{"n_layer": 21, "head_dim": 32, "d_mlp": 576, "vocab_size": 32000, "norm_place": "pre", "qk_norm": false, "parallel_block": false, "init": "orth", "init_std_down": 0.0377, "weight_decay": 0.0, "lr_head": 0.0028, "grad_clip": 0.5, "final_lr_fraction": 0.02, "doc_mask": true}
MLP neurons of a small language model. Each row is named by its layer, matrix (down: output weights) and neuron, and shows model dimensions 192-447. Each number is 500 + 40 x the weight over its row's rms, rounded and kept within 0 to 999. Numbers have three digits each. A neuron's up and down rows have the sign that makes its largest values positive.
After each neuron's rows, "raises" lists the tokens whose logits its output raises most directly, leaving later layers aside.

L12.down375:520514452457526499576543455492525487494476498495495541490524538514526496515498469544456506504481599513470470488448466409405424480479452453534517509539445528487484469528476505528427528470424538480546445522533463441476528425478489496494473473500478519513483472523503499450463474464507530524527537489603482499465548578458560463488520562527499468501462517462493514542450498533403480386517497459472532532587565515539497528496534407468489532433468488511507429502491524432521515464472522472529466466482517488473543484438475517497442507470563520527459564533563544570452415555466522523456484508465501560542483516543490518473541505452463527453544478425501468495460538487512462506523512550498627575465536420461498496469519456496516524563563439483472438434459570412489507587489550
raises: " was", " ended", " is", " grew", " became"

L14.down371:497484526444568427523482514454532502547460515527502537497557504514468472547475521459512572516449499532557486533525506533501491476536445527483471484528523447394440520421499465577421457504518494537469500520530531507485532524472526548550417575438458530553525522507414427477462540500427593544498446497499541545587526435397510456499510528564543489421567418458489501464541442563576514498473447545503602459543496481470507526497483545514514575545558463520443463559466489463537440486554472502542498422452459577596586524527526493470553524598535493501502483477453519579449450490494518454479451492438449544473472486533468508474507540406514467503572496540533506465463518443474550484539474533482456543506470501511517473519518549565527483541518524509421512523457589517510514515508505
raises: " Gold", " Silver", " Bronze", "ten", "5"

L16.down105:513406349534505451482480477486442519537553510463463521481481561557488529478534434488447491545483551563438551478600444434493471482502597533455493480495468457423450483453477470486546555403489408549412563450562464525528507477465536497447476507485491543466533464508515492480464494455448481505471538532508535465462536557463481475523506519445488520555466479476505538507507482517509471504484469493476465470482445460494555457509505507529592590520510490493513487463522438566478429540482444529503441432469460480541516510441574424459556474496549467526546523539549492497484608445474496562538531470533546524506524477458441557474504490492496491487479487460563475486533448509433539499460545499522474486489500538564534588479526518501499537510542450516475531476501507487496478474523491
raises: " (2005)", " (2010)", " (2024)", " (2015)", " (1997)"

L17.down470:474530496512435489445408466479516478518471502502475421505509505428485524520492536469479513522548486507455482520436456450557527530501492469526452441451477502449569525456511520478497436498527514497424521480479555521535484436458494529506443513438441540516463566416407508502511452574555480540446501513491454508530557429532481460551465502470446458509504494512490491516446593601550557507529560540517411474532479478553526525479530503471464650457458483540530465506535451547503602464569561512557507456451502480536487525542493506443508489446476511500439545450501497510369510489539557472559484472443478451555577469482475542601521559503460555447489491493476451437552516490451462426555493523443585475481476422463509517461479479486542512548488532532556483446518519534459533520511568
raises: "ice", "its", "ski", "ici", "nik"

L16.down242:545460409508476531450502459448493469469529499479534570469515504449535492418548517500417566502556476460525499444454520389432514427418525468485493449459540518507473498562489519442504446505545432535479598521453471594514471506594490502487459562457460456540589450500535558509430495400525437483503519504535433565569571466457489485500392471559499596528474482499497504516489560496507543521511471542489516488390511444489489495518542526455500436532463448514421534465487524562475574511475573583517490477445400489511537460436467584543504471466454496530493450516438534484472486464540569450524433478482505534525463527544467501512412431552460506511524458516526521482486519423467491482509534445496486509531469502479476447490517466465539473498453550497543482502580491472515486499517440
raises: "'", "’", " saw", " hand", "?"

L15.down329:509493565388499449452533512475520478491496516454450526510543540485434497505451555473562447480467537490473458431529523481573520452495535498480485444474492529475586491499498530448480452449516495426474536488499464478503471519554505495525444552510519445454506526494534489456503452483539464501420529469533487480557522512488547518512475424422551499557566523521474435524555509399560484510504535547551513480540365445523562493449533549454474514519465524417539507527555597510383515538543431545481488506528505494455487445450457531554567452441444500535450541485551526438522439502549485475455522526473468508551484494441485437485457491526489454509444492531514566585490486479464470531517532421475487481531465478513508491537554513508441428408491559523507420489528534494555496474564522
raises: "port", "pe", "cell", "pan", "press"

L14.down501:404514491470456519464534473569477480478517505511512577434420509522551522508442460565518463533503535480417476485525531482541476499526434478521486495475488478521499526450545542531476461473472516499490488433425460545518485557416504484548551514477519495487475461546446467446506501486431503490516496502508500495457464472504514528525434516499521526439456483473516560458462487517553488510457503560481473530479458540518508506565508441539419652499510540535485486532480549513498510553452514416545564516490480546525489498457585492533460584432511413546532483499554487502459460503461519508485531468500520405427550480577466527466547464535473505476458481563499477429504462495533453514456481500486550537455488509531489498477519528474456495505535522527422483391482556543518461541494503
raises: " see", " present", " died", " born", " now"

L13.down71:519497507480481509444495532431521535492494557516453491487433540507449494546476563465512537441495470559536459489474418528471569476480446524480500479540556508592492522463506491421483475509447520470522474505508492535484459536442470543526476583505478518498535483497589492465448462483496476547481438559463544486514481483536513527500512452506534501557565510480404511551514503533519521496478534449487559531502586565534520579611529477503531543561494493541514533534585494446499472515450499561517491516482527448468471479627470519504459497525526425546463548518459497499447496523440512495475582497493466424422493475481510530506510548523427470475478465498401500495453520425442556547560472510437579514507476563479569451464480511476527492527475498508439482480493493545561586429513488
raises: " years", " next", " months", " decades", " days"

L15.down63:495512497488487446490511522494494452502494508525607443506493507472535483538503533472464511526511511509534531526445510483503387553521563465493488526491583470509515540463440523536502498498563463495535487528562475490551479553510507511468553490543510474491570447472569527513490531517443473491476517521533552465449426508526507485441536550541503539499472509494536489513475541516505511530502525521485452478484479419539487446481414484428455501486492514567528514520568565539435529464433531499507491467566500461463546496555547423490490474483522542500529467473548498497458450498498503510540545527529516447491500459462539556499460510428525552487499478468506542571536523508590501540543515510503599555493450463523480486429477501551488516491527393495511437487558450513535536505578594
raises: " high", " large", " low", " basic", " small"

L2.down202:534584450553512510470531497579490472495519447458507498568500511475514499520555451483492515537536507491405454491503537444476475480488470471505567527541475566484485497461533492469498508533501527441410529468537539458548516506496470497477509459446542479481507498497610458507459491537480498477471568512476486466482488459518510481473489514491512545450476434443509532525603453518466530484482485552501494575550518402533502489519504431490515512574513462495514515502495485464544495445540510479453418526459455503525528561535541499492500532508464466508511598563507482488465500443466601499535440599565467519454483460524558502433460542483491550492489465462460524533522523516520481486433500464514488514442560510499573514548464471489454485464468545555496533501548459543530561490496573
raises: " caps", " kg", "–90", "%", "ers"

L18.down510:499494466503466402485516547503495552526498524491426460456503520507477538483512489447528479488589511555540480570524543495467560445570505552513486497526469486418516537474443476525467507439495445538475526557483449520455473453457491520509472412530490471456515447532533473428478532447511485500506429474455545413474512428533489525556545487569576492488479487576506491530453481464520447498456509530519455483525495486497475436485395415524504477417478508501476469537490479447520418548489507497518540409456522511514467462499551493455475460559527463486472424411454502505554502524504534495531570464470539465522497559491486411542520484532457503494541508452529507525517509496465526532470445524530580490541465496498510450533498546546479484488499494486533502473510454473547457477426511
raises: "zi", "ró", "zar", "my", "wi"

L12.down122:488482514436518509617443525521497492515549447520498496495472458471429500476473602540526512540442510504456514534458484456436495489489509451553390523556531524565513388502445520520532523527519451560489496502475518527484502408491498475421402512527456522490531528509529451519490520504519446513429494516513487469559464495529508548555514515551510569513554491505443444519497466500537525511480533487521464475483497444540543489509453528556483494547568506520553456447453439557488487568533482479561524503469478375515493492428486500476513426472505472560480496454566505529489511433443544461607505500537547444555561474446431471563561545536560500482504417539489550539536453564497483478465505470608500511552560507536562431496499448469494437494468535515521498504425494588530531492478480
raises: " \"", " “", " '", " ‘", " (\""

L18.down350:512552507461520514538484500587476475485469508586501429444489485467508451520500565517548442478426518532473513552482435502499552489528497518497449529525505520520515470407514524382510533544475573487460457582496528521510417503491382449441470502448546469543481494542461542495481494501519449451458462572502512506517456505579513519517447538468494539500534471487571480463566511543436488493461465481524554508500507551516496550479507467499533513520513503592474464509504502603491474435483460439428523448445519480502504512661521473502532498487433504497558484613462467494524467524508457463459465454522480553466480508380479494512525531519536527504457533470554516523499504525543545474546481510435466513500523484479446493535487541491493527501493423462565498517449489471557487546515598
raises: " generation", " recording", " publishing", " search", " making"

L15.down325:517518472517482524541450515482499477521504474444525493551575537415519402505472552491521564551525477484467498535430498460541507445395450468492498520508456413438441531576503491483480461472441505566497559536472471521435458544498459571508441528488492549431508515500531563501599498516531464564529561520532562597536543530499501439488453519437595554547455498504559473547530536498446554525501500536434506525559504485506503479493492479496506600554481430495498486507517482531533515447565481520533508497461463479526506439497490455494422453505448590512512569554472478521536497555450495531513541395519514527508491552491499462479503544521505456538456523551534479501483566515469465434476483432514526513555446511543512425457514468494468501571521474494512583472525429533469448486516456
raises: "as", "aves", "ab", "a", "ac"

L2.down42:504458508534533538514478445521545457526452595446512526510596510482605491548527516510445528425555463536530472523465503490539481478458508500482445522510552561441558488493516464509537398504470471542573564535518493466431528402511476493428487487427447513492587496426524501477548489579521492511509525553433536517576492557455480511483479550509485509509492498545484530515468502564486454445518534531514522558587580465476481495489471604460444555507489395532552523488517504484533472429501537440550532587517517451502515410479533494594525519498499435528459556464558533522551467453430506541513406487535482482478501438478523550497527462587509541510544501495512476480453450527518485524474506568509484522485524480465504461501432490433499560436558535518435547436467512510432475555500524
raises: "ally", "ati", "a", "as", "unt"

L16.down549:513502509510476482424514520467465511481550490479536438515523496477403528502523453474504511523614540475439504578518475494511551542506478479486516488480524502547454532487499514520502515554506496556492481469541523472551517447501467536506515532550564482441543482557487441458484438496595427499466530460490508505500411468502466457505573493490469547480490533552483495417510611458583484523538481558489524428565501439498527503525488525449521523524458413538471530508515521542490539556454480555575493481497506536498534480541510461564527545463561470453492496459487543528507462465522466537484489564485512531560536472477520483520470518498489589470564495531547482429490536493529535502526470452543481531521622513465536482469443515491436538528523511495469406544512507414539515474587529
raises: " single", " small", " large", " limited", " rural"

L10.down381:480495444480552497480559543526474548497542560487484488519503492467485497509496514482503485531536520485526527462465413461543451520490509482548514473480481502521508516448472527511489438496467500517520411515494470436507516590485555529583443474522473483548542520528530455502490469516458529441498520495496482439533477535472497475460577580526486520473501482489449427497409493515570552513485456429459449578494553560492531521524534503541553489434445525532439542443514493478460463534469481434515501496517498400524431479511556483505505412501439539540441487521470454521450397511410507468537477490498471489544486525527524534468439489548483526455545516487413511479475489493452472578517466538489466487460514492492588566502504530496510496501551532429511549472469465511532507513479459
raises: " hours", " week", " days", " weeks", " months"

L18.down306:562509472530527413511506518514526556493529513450504461479486459480557538487487473533576506485568531512477524479547457517508486483472399525589488454525455496539542522525455508537507531464494538529477526492491555508496541566475519496504485419480498478529503518492544466529478438483488461499524454499561457497477517500480555492532501504493447512552453560464534517451553428501546458466545581428463481563433424500508477475501461434540500633504490518495502509550523486465444512474506515491479516475512492470433560470464484456522481528515566530464495543556494571495480503495416515583463515554453547485509465489483528514472504504452447491457458490505499522525525517519491512512501509565490462503443464487481537514475499512488523542502508504458524516530536519541418535523488460
raises: " this", " its", " the", " these", " shows"

L12.down415:601419422503539459531433428490536527497558524485442445503515485467552503494559433449550496493526518456466468461472508483487494484547446515552490458513522492461484580496496530516463500554419499486484559480539565512463539452520517491510472548446476501549495496530523538511522518543525568491517495514460503441463498499535503491500478529564430539479550514479423444514578477475526478485562553573484414524477448565473517455534533518480461639506487478488526497474501514569465494536506433381519485489501513521412499476560502547513506520553494458545523465500558415473498551515516549512486488539511449468464472467517521447467555536474437534494485518522527533489525503579543476470473509471512488442473487545549497484545451533518466502535465480532467544483460425473462563515504576
raises: " this", " these", " there", " it", " its"

L12.down498:497448570471500529444538433489526516542526475498536451472474498545516473486479539521510507505489489526420521539516527501523478484503531525485523503567528543539449493591513389513551593493543519439515528496499467536494572485501557528447480493520473475443475462534484504511472482438498538412498428466528491484438507480407517512505507484482509509430499513459489490539481498538490462499477461478483541473527543422449402536534487481487560461521498571549536451525476474440541527541535518538540475466479481421533500481469517444443461501481568463518403491580497565528535433496502479454486502475476490534486484495536400508496561477421534469548519537453472549521517536437453433479484481515513534588499476505486547476421503483509539440610482663514455479442516514453512458517460478
raises: " was", " has", " is", " does", " became"

L15.down20:520564533444484518471527452514440482481479553499469568536441472410555519514519501565457500468571482511523528443482531448492503485599470447488517482521540455546548497489472550493477537416493562516485426473478498431481504573481537557471509485551468508522495575531509541563494514581561474423511474442541495462476477537489455438455467468513503456512513532538587459494528499509489559578495474528521545544557477472487473527518440534594540549489491504476476485577505530496467566566508487505468552474534509513475471413461533518548480594522470497509507515502542554416533415562463509491459527471506544524471460472553548472506549536489506536507539535539538489504519455500528527479467439476558476501474444515534518492581507552511405474531527499425533520494468547472493575535527494
raises: " 4–6", " 5–7", " 6–3", " 6–1", " 6–2"

L16.down270:468531491536463419604545539540518474424496470539544478512524410523553527523538494541513503417526521492435452479547439523499550468536493454480489495488479534471556558470470507465458557506481404556517586440500511508455445539442500419577509474504515531540560528477498498480515509519508558480449476556568525491457451524464539538501484513540508591480490505480459471484463479521521480515446483518497460504528520561532499481523466489495557550540497530463479542501468595490442497520457487509523461468458489507486481489473423517525450513448486515498453525449431479484493486468446429489432482475484538552479533588493486471452430469475467457495484481529462443523482511565476502520537503573476475511454569401504531484537476404419482508403522532456506475523510503468498459477504413
raises: "n", "ors", "nu", "new", "aged"

L14.down361:451518542430508420541527624525509469544549524437534482530559557470546522544461514474448548540576475510486458506471476513541457492601481502545462498487501502546548437558498430526451454458485512443526528418454475463528479468505550546490525384527529471593471512513482424507480480518560499449502545530502525451541447549503539482521533440473503508517553486510486530459439491526568516530492490548515581536472423501458486597504540576554504484382453477450477547470452548458496553496501443429518528537478510565555462522517518542536480503487500529483486501513462476500502507432508524500482502453535592503458509503473571480496521513455505553455430518519541502488583497530560525446520500516545507410473506472505482540559545379426487451444545526491509474516502523472549543493554510
raises: " it", " their", " toward", " together", " your"

L17.down119:474506485543512632490452538546505454498438503447472538466497470458493484523479492467445468505471508507512487510487544437456478437502478437492537480534589495532467486534567461442520446531506536538498521482536482491583471485513478471531514506544482563512478542448494522499553537465505522493501520538582489527509533456483493451495543488454579447595492490543490481443519537532519462476443496469493573530562518454574481540593523541533590479512496453505517492439503428494487450506456517423491485405524470487541472579421578504508487532546523547508527472521481538466532490455507449489497447503502407535554500521521479442457564528539507496573537558516494469526478413483495497495541547438461501528416559478465523492507494517497466587426465452477387512478492443531460495474523418
raises: "ard", " Bour", "ech", "ery", "ep"

L18.down281:499505453526450532514499467495519527514478463492536441530500523510465475536514496531520561518476461501476514456511489539533513529484513537544501522502562539581530529537502507492416577476547516469476482538440468519485448461468482532497453433478493364575521512563462411494463523555417510517461502493440519515488494495543496484503391485561481535507531513509490499477538534538526501512536567523491518506542504431406467525483460513475569534568526465481557479521428489464536500457553418411582496452502547597470491477511526466511500480568446395522515491541533513533549507548495530476498515521482450402492522500577555486560520489544538477510466473508576473558539465468462474493450496434426554461533539446464544463495510569578523505455511574461506567517486487509453446551544502
raises: "ved", "ot", "iv", "red", "re"

L16.down12:554521532412555568516496518507488506455514540496502523548499510555582475553461555537563447505509437473455456502481490451540457508498513486525556495531514496550430479510518485527473428520448492515472490491451599514469469520475424522445446511468495543542519468492489540502508484586494388544541497543553505619481523451432422505495469546473465473457497505497532562533515466504534480559521446544521462475520498511503461530483551503490439549482451431595472558470518484537490514551436464475510636585624493508432504432485467530503541494469544497503502504467518549449449454565483508521539488452464513497452503508472539469549534499431487462501466442505447502524526504507359528477523473491516439544521499527510499491437482478531458528566488571496503438580506521565482494516607546
raises: "am", "as", "au", "ord", "ab"

L13.down200:516492551468462513544500461434507423484440550545478495473504504463522475486544476565518477435550530453482633519467427487510468511514486486489533506471452560551501505491458483463471493549535419473534465514474418448472524561419513519437534512581444493454542480541408487513550494492542482447487560446518484484536420484477516508435576510480498475481559527510448588508523556577542539491426510483444452469519523485563497516440516550477455450484496524531488536508532527465538477512460557467554443599506457530428567493469493465525461481518483466477496481485524512529484450464444556476477526453562529450444567467441433494481454502484459478558553544422487549538520514508526469513489450455492529480531420530538488553475537496572566512562531534558532449420573466476503517507538536
raises: " close", " quickly", " soon", " high", " low"

L13.down118:484434448471553520481458502469504576478527502470441551412475489505472472443471575497485483481509423478483505503505464538486581520448473436541483512489547486520554441529543500527518522478561521513514497464486438513507533488484526537537512526502514404501450519498489532576445467494468491448522509595471542554484490521394507522523474499541474556489506491506501498508534500501505580430512569459468467493529502518491470472537552483473507525539454487523585435453495484399529515476511583430498477408489490544486460497578549482557524449468462615538485454556535519488545500531534510490533527487495508530557448398495474542433535472428521485448574534464490535473491512430541547500523495475474533455478532531487554430469535521558580468457466502515482480555512569461492564483479511
raises: "zy", "bel", "ta", "ut", "ching"

L16.down415:534487491540535566532517534458586492508476515494489530469495462494446548499528484523472450494523493528540528485531460578462484511530618565513495492497463460491518526511492486478470438508564557436548586481562556545460446502523506554589539459532509554544569558443492480463561549517545498579536407459492570555543540438517502515453478502462496438564470507516585514407527525565537454525522485417564452438538463499579584528494484488523548492507532523518488602489492449443463485422484492531505554462480529456569550464441519537474524510504501476501575533560509518494502555512544507533496544470471456477420496448527564540468515574502494486436467514481540521579551439516491518456519450505547493517504489430516514534510519430559540506552529449527498498425501533477450548418502479
raises: "lic", "rin", "rit", "ice", "ran"

L15.down261:515504512505520467493538554437423563541466450472571486517519502520510542475551459479495490466516508460577532458434489551450520460512424474596441532481446467501489436515511521427514478476521512533519571510550493448491483499469435544515471450551506515470422457483482563522507535492536478448472354538485447499536435513510511477599536490482520476512469577485452595453485501473521485491513565475545516501498481545418492520500528515407480604458523521499559556488480501461523526478495494449434517484530474483537495477467536505425403538520441493578505500429561478398440430526535496535459381456526474536523449507442528472469535498526533507412445509523488520514519530514493423487406523497505532491488522422526507430513507453546485485515478529472453485544431551502460496520524485
raises: "if", "atum", "ata", "ide", "ence"

L18.down502:573460498488574492465489522489540505501456514597513524536498439534540548478480450461521585564514563539492490527478493492432509456482539498405428580534509541463479435496416553442562551508506436462472521558469499524459441542473424500437463501506463497478542485609530514588480573498502491506530508481496503506456444527496556502497509491539466574508479498519530491510520499527517534460430505550469439559441516463440489483499538465532504525545517487496521472545499513518538490523559493493471471511482535551592498469544493543537497497556484484582510531461471503533478498373467474548486462469462459431545469509528474504547510448490495481500550476565503518491551500459512532539503553522502488451463500516441476530461471563495511542519460525480479522546465481481501500533413565
raises: "r", "rs", "ry", "oso", "rel"

L13.down245:506504538546477523551468540441557479479487477524500535543466495498472465477505397483467431585463484481482527483550511415521519504348495558542503554526394463504441546442502472474532471578489453514433561572473529518483544546471394516596515567534463407461547457501487556498474480496527531540515543528519460485494541588521511550523479477563491498500441484484537523530583504468513543459475528489447514533548517542487434519537459545479406569497461485476570523491516571537496544575489454512463453489421516520478532541547536490442481558538446484489486488476538425518514555558489504466511523437511531509524465541512517498414439527486508542568560493474508516505455514519472446480496530469468515489508518479464441504514528502590527518521511498498452494497428494482427492456546485
raises: "ture", "sten", "pp", "spec", "cat"

L13.down290:537453445561474523555523424447518459433475527507534517515415493465473488551547452532469507551525489491441445439459463450528460490492447495467488569471428459488519435518505499460528495511518477472554510499500512523466503494455553528468608501553530451497593424465535410562536531498471504523455586569558577469469591481471492435471441597464501437463487533539535478512522482462487611517564487525514537505557515500531448494467592496461457517516496567481462528507463574487462554531506530504504521516521471520514444543512497597564531555487459566514496467451500481499526538514442535484461445536459508426507421443474564509572473550492455579490517477510533522472493449540535434454456468498481443512449460527468556473482581489453501473482481498475529473554454502479450495505482493
raises: " -", " –", " —", " until", " out"

L18.down435:528456581582497483496464503567427548506544460478469456514453486534467511493535481484468500514451518479494542474529448488426495519526500486505565470499491464458526502529519429507466529511422506532475539555550512480511516464483496488427475594533520492546486476473504513569418512542455561515572442555550514514540514555541514532499482487442475568431517499507435524542547453512512515495474483488450507479491402504506555457447521530409510825554503534478448525470556522488512510464487477497442466483558501478497512506407636490438511448474528461496519538474492516480478510477487482595564511516459497559533519516471484511511536429463503522548519454476528466496580509568527520466565479545499461505549511516447475511526480441526490561547550456519470532442476523463498461530527449
raises: " (1984)", " (2010)", " (1936)", " (2009–", " (2024)"

L17.down337:515461480498525487516571486480521467432522574462493519496504500420494493449517455505532488475545510534490440529525496481454505523512472393435437508492585502459503521493545514534477456518473474561531512513465484482492529519522587517463470524437430516469504471508509519531481567451480582465478509433532463537493490553442518509495492583540543496471543578472474436513470484533619531468485503469530508488463595491501427495477541502524482599523532535536470491509484524598482462419517496477465439498475469488535483573476470515529565504505525485583504480505411494529461546542503451439526537501457437575543529472464530542533568508421451535513577524532478508395516484410526587522479586500476535448532541487594483547526515461518503586546490507468525511561486524549489578555535534
raises: "8", "6", "4", "9", "7"

L18.down429:540546506465510439531453496536459530471493418531447489512443519424475521429437483456451538522500502462513511473460453495434468525448526474541556503483522501573473509509512477534472530448515542518515476535560566594546546506483542584530558480512460419422439598506462477454487520420479422497458486571504479447513536500435494519527543528434519501463470492516486501475505527528541543481555482476497533450553546458524570459472482455502484578560483471458472517443513603507465559596495426422562535466544485424524522480519513492496535447488496546550417484476588570601462491491521483469487530509441559519538547475483549476468467524505599525494475483431561535517557515580444538478440496484568437552522491521497607507520542458495481469519438546425532521447412498476518512504488549
raises: " \"", " “", " '", " (\"", " ‘"

L16.down402:506512466557520458470519567475501559514539557489510488456494383456558541475535437488490461495487481508496456516472470499602568468554496507521473485593437528543492476468554519519518470581537485536462517416479527507525518486571501547422462528551463487586494464564475499530423503413471488554475427422420495484549505459442576479521534482452401503437510458503442460473450566450579497504385506498576452455546496527444435482435518518526500487441578584510526510528516568495519485417518490446486534565514518515438564576542502508478467515529439503498508478468540507551456506505517512499557459486475462516518463449560533538518463528468535474514500525535530534516561510503458521506468461467512525489529490516542499558498454555451527472508556485440463480544524494502519566465564546
raises: "ot", "oz", "o", "op", "omi"

L16.down89:554544493476467565506512479540495501488470461512511468576526528513483512557535537461580479544491459569505469507486421423444423524536441455444433599493514494512503533483559477470535457496539469578472413422579418483498530519424468471462497477459466548446477472499485458544510540489440488509490529454516467532489492561517490579442428486564483522482518607517447450581466485496456498541455537577454451524448552527594540509523481512477464562528501478468463445444520459464509506494497474510423547553497506507457508515477455477484545461555564429562478494459458491553519554527474475530493515521506562517456497401480493478493519483527487519525515493542523481525444508475527541463548516545441521499480530534546560496474554527518497584496480406436454524488498485524565493552525502
raises: "9", "0", "3", "6", "1"

L17.down54:506529490495549453492575508498447431490483493470525487493497542500460535468543523557532517563547421499461485443488538445502518553535535483497434562494481473461571557486527475516543458399435548545467484499477518482517443429516501417514523523426465442485537509505445507586570478503448539504511417500469549431507420471579498490468473538430566477504467494529500494497454453489451530469532522487504463543465487535496486551471539542526442508522430473527555395479525471537567524546485522570495545409466500443509499526479494484494524432465411536488481515575517499548519497455497451550500476474525485499511524516434587504556513498549456543517515458426456501518512540493447473555577449539492466504529483505491540558472496476533421434535506544506470558496450560528461513534603517
raises: "bro", "ion", "ions", "au", "ile"

L7.down133:565489472487528492523464464545552449453497472472498454434492492498501509485530492550514536536488485518477507528524496507542524530395410439554458525482556493521460465491388509476510457447518583508515465514579537508570496484509539476439473461504556541431531503519555498494528573475440441525514516469492507509468484530542508527537516532452543479484528511471534548450557480458552384517591555524506467465503466481509524472569440525534482524506557561548456449458459505553549601434446503469561466477531516468535581485501520488422489548478478491487459498479548519473492544512434555485535480523513480564574431520413501486507470494487495470483562501505542529531510521496570461511468518530507516476485521433448598485557562488495512520522452532487444478567468507514551437444528536
raises: " \"", " '", " “", " simply", " ‘"

L3.down319:543484454511494436516508502556534501476506538381570558451549508480439518475496448474437486446501557440510461416518556466413465496510501469563446518529582543529458465562486472539630489540484478450518503468539503528540556492519456469470508555479525442454477452527471497493492427496489467490552597422497519551453538505435455489487487570449487482526497544462407500559481516531495456589525523490508465495497517533510487523564472404517458558556492479477551506477413446468410516460523486530486410569474488458544594485485483417494550524485486505499563532513571564476418531449556551491468510502456521502467493559527501457492566509608506464512493500569496481489509467507456521482498453464519510459604568473482476545522557471445538497480453477508549613469433518492506493470465554
raises: "its", "ment", "ally", "an", "ance"

L15.down269:495458519500546489525496579529501528523519467485499422536510512527540470403511499438557476462504557540512524509471587469468520438511510491507550524545455472522509499525479533525496508516493504541538481521539498493466410520530527442564440541547436541491486449459518478601399491518487478472549467530467486495527484534555585460541422514528483514496483517515521542554474531565493498482574441516510530554457426485552518495482509561487606547533612441483473535533491498488464526521466500438515484455583576531439504531477516541514527505425488529480485526461451465499529454442471524481449505516474409530451493474497535530545529589489567496575502513553466529477553518488537448501474542534531497524501528460540559503514554461546579549446578448502526506474475472486496536475531551
raises: "vo", " pp", "ca", " My", "ga"

L17.down333:473476516470517540549485461494546456537512551526482464492515561456567567437515540428468478464554476496524473521513499448503474443413548485469523493535510484495510457526523580463471491533519456518533492517509492583573549551506484431503511519475476510527507557512587483435458449515508511545548415508530570474415495514503519521422443502437488524565520504448501474536591501452529511535524555504464497484523495456507542559519428471522511466534517490486495519543491554517460543449513537545487489519505523518449559554470444448484477465485453488496576537482604530520402491500493528544479466441558521442456495531477539418507484502480477518482486491532502488486518547469513509560520527421480545497561470557508531523510539448526498548472521496495491503493520547479519498457569489
raises: "’", "'", "her", "our", "chi"

L15.down312:496456500428567452513568470472553467530504505572540494464444551527443481452563428493522515498519569536446518500474508484561531471463492536472498480537540490466428493528446456434471482536536534483538482541496494489460561408449532530478454418534499422472494422496468492485448570560445508489498481509477519549548537512497515506479525525418541447423549447493496516510484513405450482494453513537528513503514558449413500475504436545479497406514513543456564484502503545564507443485521474534490454603466547537512491544509465550543505520535514481510420543560466526566524454502531541490527547419484492614558514527472479437454601504504451479516486520424599471518481492468468454554515485492486353522488515477526509440485498485470515473560494537473495485516513504426522500535551525
raises: " was", " is", " consists", " were", " are"

L16.down449:477574550552541486538498522525484550551430489425495478484566517499447497502553565503437502510458474497496536541552551504563498475525489505498510535413518497467618513490532456527501447578458484587436561502518432446528491470556532523491464501535487452407475457601444486513440532508451515440487539518491487530539482472457485491545431461490488567521512474455465528529448408467553486543546441551508517514428507526535470492446550565505453502569531514475643502466549483443500494482456514566476474510506511449484407513504487560551504503595535495512463546494509472478531491506528501504445569456514513539544526546569500465530474469505503443454510450556552468535513427435473489468482496524449497487555485543488515494527505495494545469511475482517526490543457534523414487523499501
raises: " to", " beyond", " back", " To", " into"

L16.down223:484520539522472464480580586542507545417623485474411486570494488489482509492494431518495480519524532474503501565527550501523526580521531495468436528514486450557531460476543550508561419534525514617505491447459436465443469474527514476491468515493442498477521516556479457464464461521501485497474461531514529494484498524509463420477524570470543482478496450506471498508559501450528481455455550499504595473517538532507487465588464500478512449499538486519494508474503471441551501546461518514465494507473486429519458516514555523530466427515495396531437600527501501522579543518455526451481476506497501470568444489496586481626495522484492514564465490458397537545517524547478488502486494519464474548470442517500478524428428491536490500445560479473501552524521450504488404513483445
raises: " years", " days", " months", " weeks", " hours"

L15.down100:549496554444513500525478497525593515543479534511511535443427470484516529465503439452541516409457517463490572443493437447479398364594460512503474473448470467510521552598496474464485475577501453525594494455527534485510506446501585579501468526449523443539491475554498534485487474495523519491488463493515483478485541491509541428423475492496536510484544557591490535581533482522555535522492483503500497485562542515510474443483515473542482648505428479541514484481503523485488491554554480524452498508482540449524487508441538532525538508532448551479514487548463531435459542476500534474455531449479528501534471424531508473510455517533484449422491541482550552441510546516521474459529491528415521477412452505458509543505547485490454536481498486463417525475486552510508464523426554
raises: " –", " —", " -", "–", "–10"